config.yaml
num_hidden_layers: 13
hidden_size: 192
num_key_value_heads: 2
norm_place: "pre"
positions: "rope"
attn_scale: 0.102
bias: "none"
parallel_block: false
init_std_up: 0.0449
optimizer: "muon_variant"
max_grad_norm: 1.0
schedule: "wsd"
doc_mask: true
MLP neurons of a small language model. Each row is named by its layer, matrix (gate and up: input weights) and neuron, and shows model dimensions 0-191. Each number is 128 + 32 x the weight over its row's rms, rounded and kept within 0 to 255. Numbers have three digits each. A neuron's up and down rows have the sign that makes its largest values positive.
After each neuron's rows, "fires on" lists the tokens most often at its 100 highest values on Wikipedia text that the model never trained on.

L2.gate359:086120155105154107107101097118130162112104162152094093158136154091090158131170050117120187168124171091141130063119140116120140154170172092139110161093092091173108161085155172075130124113133140096112124168169115151150150079137161102086182137093155167147152187143136149122108161137160139145096093112089147156150165110132097178154202129117117173166141166173168124150155135134146064054160101144237090142153147119120147139157170158156200152117128123137135150111098099103163119137142128112083155147149062094144084180166114109128097165158120105161202106061126151160146129134064156120
L2.up359:111131118089112132122107075162123140091105153102091153174191090161064135109148051080087128154102149104117100089127103076097185165109163075098129140102060067122071140113175200144113110093123158204180150115127136148086136130122120050130110085162128114099083178139092155097122129151149163118117106058118126106084135119076130141146162151055101105140141170153180155100126128153123156125123148114170070092194148121138127120208102113090135144157140143137168133083147082111115141119178113166154118165124142180159128162180102115105107122093158096145109161082111149174130162112081104137
fires on: "f", "Wi", "Vi", "He", "e", "vi"

L9.gate25:137132124170143133113133155185105121120109123122116156152130096100166156088144050111134116094129134116065175134057137145124106090118123163168071111117088188099115136091186153109107148113145117140107142079117165147136122130135093065096130167086146118099121149158139116162136077156127125129159114113127153175151141143099119120110157150095138054109085138154083167192166128119093122156148113215139127048105090186148111161161141150102124085131074157140113080097050069155114112105162162061108144134150115071104128099164065146127043118128134083138125153110053151094157087088096156179
L9.up25:128052122096102132124137129093133105065110148161165112110089128105110114162103164073144140096095114137095144137139154110117107109107144138126158132175137181152150161123133090150114112122128123035145201127121170071103135155172066105123135122121143066100099071117111127140196161122104059149133165104173131084155070111145127182087094132140125092155177113106162109083130113110139139175149146071112149093031131140112116193115124125132110152088104131149125179143102168121130060113152124081138130107047131106143128104165135094154124115144100143211131076092200144096146099119108087208
fires on: "le", "re", "e", "ording ", "kn"

L8.gate33:109029109104141112175171146144118111079125101081145154181099151112077085150191124097132119138149154127170157130088154152113097113133114132143132121131193151139183132144112162137105106129148123125175108136148084172117126189190139131107143126145193075142160063138142136127100142122115105122081125153174125077118101116142177173175060139058147093092115124146131096126154112124106125134160138110113171137131076160075182155146155119150090077131072076094135106060142161154100064130099091098148124170127106133116142106138115069159099079104206124098186096054121103119098165136075144169
L8.up33:230136113092164179130113086145127125111163158104094126141098126074180112073084229085120159131173172130175148122130151110122146113151121091140114082128103161089131148140098176158122147156108123138139106141150152144140127139136084107119146103141123161078150080111143160096144165149153095093141131090192116112069081069185202116145139113092098166157163161136086096124162135109128054164099072155119182131112109138069120163085174155072125149103052101143119159163150119134160105097122098194174153191139132115117143117092138150108141116196134105080151123136147133099123157070131090132
fires on: "l", "rem", "el", "h", "em", "0 "

L10.gate224:095096179117156156177093099209090112147124126095110122202141156112125126142089139117163131072135144136143117189152193124157135180140096132126188110136188077083126144138096150169128153184135087164107074076142112164145165157138078119098092127150114108128068144158107082078148120136125119102106082144182143107124159102141119134135153104103112158160092144087119095121107118079137181116158152094169107132076126135192138106143141130137115167102099169094110130100171096154081113090104099116115085128082111086133233097151113162088070099144169169077124067093137077098130075152101167099
L10.up224:127122144149131173096156127108128125096195104102139100095143088121133125146068167155162102133135162126111109162141163093077110149174137017151144108129175062179071141132146133145105111071117138148197136129150206106170150148142114119174106082131141117106109194161139113090101151170099119074112120124160209115140133147114109095135070160140181154107154156097106131119088123080070126071162114115113145174102151093110149097149164162095126158145124158150095120181154152112186123119101124171122124194060136161132122089181092167061116170137101124101125137127155130065172137163073126114
fires on: "m", "h", "em", "rol"

L9.gate307:158136063119108127172138122102117148128154148094107151084115140096109153094101086122135137141129171171153101153142091154130171094179094103149111164175117140160086080127112161101124145175086065163187140131133131178144074117109117093134055150163123126118115090127116101114132077121123127092143152117201143104073150030170194135077153120058114134129110083137115064139191145167149173154143119149167128100115127160110139127137125085099127133159090224116212048129109110120126112148139131124148105110169135120183118071140122167147128115116128096136129116176089127119031081126148147102
L9.up307:115147087095145131099135125154102167155149082156164054191128169105121097083144170132107114118135075110142090037162134134143132163163101096164125104125103126096098154119132132052139136096091146177109112126114060082112142090089139213135112149056120096147118221085107150131123198174210145136110106110150114133139157082155169140119147111179113116100121172125171163119105067148045130108138114072151140153141153146129142118127113097098076148145099117122180118152090164166152060128163157112126122157118133150106128114100141129167107201062147156179153137121111158121125162143116147163
fires on: "–", "km", "-", "to ", "and "

L2.gate120:076108134108115130100063133091179111123201153112128098067190138095178122138141131192095091106109080102099166106125097162075152100112176147149091142103109151137168154152084176103148103157121112089152110201112086131095071153173169119163093073133139112117067076137056125111081144155138120150149123072115065074156129104112124106139153139063156146133134077155136117103127088147097105163074135112146160158120114120173117098182127144152124146150182173185146171163105208149142185158147112154060140154096127152145120147109098150121108140146138080141129117176132129108176094141142105077
L2.up120:114128109092123093139149159108140118132125098043135112154118132152119135159192179082143107151123070136061099114177100111109123102141113085156084160165119108103131131147109144146113112138157119164092170104145084098117116125207089135138106169105134116048131119106100150130187178175135088102098165119121075111139147107189131127122151065129148092072168137106155139090142145128131107149168134142198133202116232150068123091150123123158085111178133106157121127148101191134140132131157187117111158152116121102155114165112133178110168077089184149176080114130126124195114180178172168154
fires on: "d", "-", "km", ")", "al", "Born"

L10.gate324:103168137152080129074118171145126117134098114068136188107198156069146146149113082163124162125128088114114189128117105112077141128149165146113142139125146124188152091137141158135101092137097121114101129159207180165132145131114186114100100148049062091133135154142180137147059104168122164164083223154081113125129147109109193106110161099121155099146133125128173115118131105118136067157128128148119068176158169121148147157156123096143153129153141161094127145091168163136148111241115168118114132131188151117171120126140078142140152175162114143131150100162159110068184102103176131128
L10.up324:096169167118062133103158111214067073173107174096171097167131144144146121208149116170100115099103138171090090115158186137119137105143108126081123100127125169141126094153150161117151095141114130104150117153095079157115078202062097123058127110092128107168140119119090097135088096150069124102112159144099142090057122144118087126109106154166147110127145107151120078156088145086142132131110089131137013101110105088111082117116154183130152123107177137175138170153100120110150118133169108168117152074096154133141150130089092198123135135186109126095118131181149146069143126124104112084
fires on: "; ", "Man", ": ", "Min"

L5.gate303:164103188098150088083094117105149134101142086099151136133068154082092179118132077121146089115126113092134115141123164073136117203148129162089087109149129090135145137127093204128130116163153131096156125091126126127102150112115090080136091156113107114127142071136090078124120123113167120095107128126120126146051121112094122143129135129202114151113218096108049123125059079128128107151184118140135074056107160185095099125148140107118107146165120125111156124093136103083154069089123173114068117099145160128148147112136143166086113142166165130054143093142122121147056190148192133208
L5.up303:136173071155067142140128124145167096128082107103165172184145117117133165160111095111147164179069140128103126140118124145098129120081072161115173129153125143141166120151174170081114183097180201129115102110142098143083124135120112149152091155143132177137092201084082110133135103158154100141136153182185146172158148121082182131145086155138125081141120054146163091157179105066140137102136176076158142101118148093095149105125131123178133139114169124118183101167053113159156155141129120134138100165107166137209126076167144072120125165100117083154105126164081049166094138141128133097
fires on: "im", "um", "am", "i", "ce", "contin"

L6.gate367:134103125121206191197144145151127098150108139111103134094141105125099083115108099174062133148093171147136128097110145162145140123150119106171197153138050119078108150130072135156038119127168097140135113035074127098086185106145121109088175157155110109122152102097124140106107096176140114147208129117063125151138087136130153112097129098083151115148152129133108115130034115149144220101114053124077102150113106116133159146126122081132151108090154097172093141162133081125131093102095113071170163160102129147094116100138111139153157165119120134057161149106095164118124127112167123136
L6.up367:178131138132156094149172096135118138123102088175138064124059121124157133128079130097147129110153177137080148106137150087111129128106094174101121147106116095130136123161064070163125113140120106177134118087110109113188129158075143159158086182128109131139113072131099142123096176151106120140070140129153157168142132069140154116172209159055152129177121103109088137136133115147147130111190095206116174184138137093149134176105114058101118133153168151169113203131076152114108118130094131166123168172090128142145166139104085121102176106047100171073173118113133187111085156161143173151
fires on: "U", "as", "El", "l", "Le"

L10.gate26:152178168118130150139143162130199185110149134150148164144080144110079131117146099088124209135157095224058114130133085154175091129137133120113128097139148135152189118083124160148107157169080112140121183116188103156166175119089101132072090230126136114138158057141122097080095118172166126101098097125099086139120086127084168109186102172140109125172161124103150131138149105115189125143177093152081152169114182190134129046122161133144142109116150113135128164117117083128119151115108135135162150180184139133100116113141169119106187153105157129110157110113164151142127099119156167085
L10.up26:129131188163050163109171135138117127126202108138135129085095162150117172102133115181203160110116092133146149112131158161139058057156113119164093128187104116112140136106142173134106111142155095128130111108192159065121109162141166201124144139178101111119106152127158043124157131126178167090130152082140129122172167148118136163136150099158176151046133098130118110167196153138080127125140158158118147158094145110107128141171153119143134194158138173172165099122129146108127102176119149134096117120194122177072153115115086133094174129127160088128076154118077145157116097194184079107
fires on: "M", "ag", "Th", "au", "addi", "mu"

L5.gate305:121164136093118135084118100151123142120108123126115150164084134147155151119079100128135090100238092152089129109163089136162141094127136141090109067119094172117170148125099142122093036169118058102135077116155137111214070137115118155118135114090141100143089172122147108129136077143125076141150139162126155097149143111148078100170096125149062138126152078114150053106219136144097143104081158123096046128162132176103133125145097154139082183151107132120113103089113095120084078113138079123178132165092147175158172076140125159120108153146097133159136119144133140109090079084105066140
L5.up305:135082140130116091113136141130144169057156082129161132180086150101067117136187145117129151200133163104134188114115107092129139161120138154195102155150102133093127094137098096102097178123075074141189138104105147148112064156172154112137134106168097139089130116120094155144170119154139093109150131090183101114128130128110117152081108179091104172152105090146127097150203074138117139115212139129121202160105104116156079145113186123073120145095141116153156123134093160145171148040135106099136063128098133131095130156181148138191125169186070168174158118119114161090149166096106118149
fires on: "ph", "tr", "e", "re", "f", "b"

L5.gate376:139218124076137122161105100104124177113109133146101114183134103123140135129104100156078153106110067089165171125108123104093109191125139105101154082115136120097096195133171076161172121215086174125164130106136133108097105104124123107088162091168078133105168112130159061116131125115172099183144185085075181073101090133175169124091063106119143137114181140166193184099123167108163145158180136120140118127122118120123134152157185141069107098119157170109161167133084120146167160082143105165156182115124102102165150176131076154148118105103117148124085112118122143175170130156160091127
L5.up376:097118077150178179159144099120138091145114127105140175179147147151195142140073113218153164110070105115152116148124140061130111148113110141054141182067090085142154134010117102138135096119113149069126096135148121149137121106098162097100122136124112135148149135119120054119064057170113192157092163135139153149149113122139134156165089138147116136126176120175096112133127123112144128066168143166144110163092118098151160120152116119082093173084094116105158126153093186142106161142084111096179116158109158129168090114124100163178123140170124071135061133183110158142162161125126097160
fires on: "but ", ", ", "ed ", "and ", "able ", "ant "

L10.gate112:136129201091109117100129128123098139096117136114150108196146146101126126150070094073113121162102157114084104122161085099118112157168107189140090074160133120106135152153124134120070089151118125090143153142142093188107162106142089122134148179164162090109145139145092106119113085157128098164126077101137162159170127091087158136111170156155170104138111127123222144138105117118084138167134101117195108144052110088166246142145113112119123107130095138093076143119111113086169100095065089130131136133089120159173188177109172110178094152111088118095120062116091175093187137137097169154
L10.up112:132121138154132144159110105133099107133150125124173140190143174085145136141110097159143152137086163151145130160103065131114160066124176141161152169147125141162123161087099068179135142134115133123110139153083147132105149132143140118104103093139114095014159216208098137121100172162108097100040073105156146151065083151136129103208131136071112113162149175096132149121106100171139174131074137125095124091173114143100104036135154124095111141103161130123181113150124136126117110100175189119158120149117127144101160156139160136111096100136137127108127077143080199104147164139100064179
fires on: "f", "sm"

L6.gate98:069136125072130116110166123132090076145139161077184104178142132109123107147098076126101193145112109191157087149139110114135171206132105176176097172149143141106140085114109138112150158101079133103098158112169136172115082151141074091084121088178148127179121209133127186100097124196072123118072116158154142117078135108139151174087153139127163134176155125107110121149161175118164125122091135089151134136152117169051124175115124109156128107066144151134109125132067099118104132053048130154142131154147188107155181162091150105118143173133125102074120150152144140126122138063105127158
L6.up98:192152124148134100107135115174174113153119158124137131146143143139087132143118108155063124099098123163140133097116076150076124148111097167162129174124089079150161163110190106088164137156151108167072089051130169197124078092172191107139173082115176113106156131151107140185114154165098119120089135163116078127154157125159143153070128118093105096092108180148132126128158117044125116082163131078084123081129110086134063140179106128089153154113102152141190168152174148134093159097154121145125145114065111114117174093149184127165094146118105177080155096118076112146179118142147060121
fires on: "a", "f", "w", "le", "l"

L9.gate33:075110118122123164134081149158158096110134054087162138108171151137121153155056119109136129106093131099156116133139158098068117134127122136044219163128159214077158108094197077115085150157154110123138179083102109125110130087153137110071119128109142136112134109137114091109063091137146112100100140147185132154134110188139127147105103175177146127143138179127175152115152182117088105145127083116127133144115155200113155098147182115102096104116138124139065055172095112159085116124082115122123130142128077138116153153170111161056109132084149147156166133110138110176088063096127187155
L9.up33:086166133122133073155144128130189099101121098106120173099126127088052152115187150152098147106148211120086199146102119071117113138139135154068093154098141207155088168130112151087130111127152140109157126127123131089151091163197086101136112153149160109111161127139127087119136102105108126077150179087166123091135148169123094145127143110174163123194148164132155040135128092147169117142137139160113158143125165162140081115104125114081181144103085141153145081101103079136056057139126124191099064154077137109127150139195103146128169103129098086150136080151126124147120185152105157082
fires on: "up", "him", ", ", "them", "old "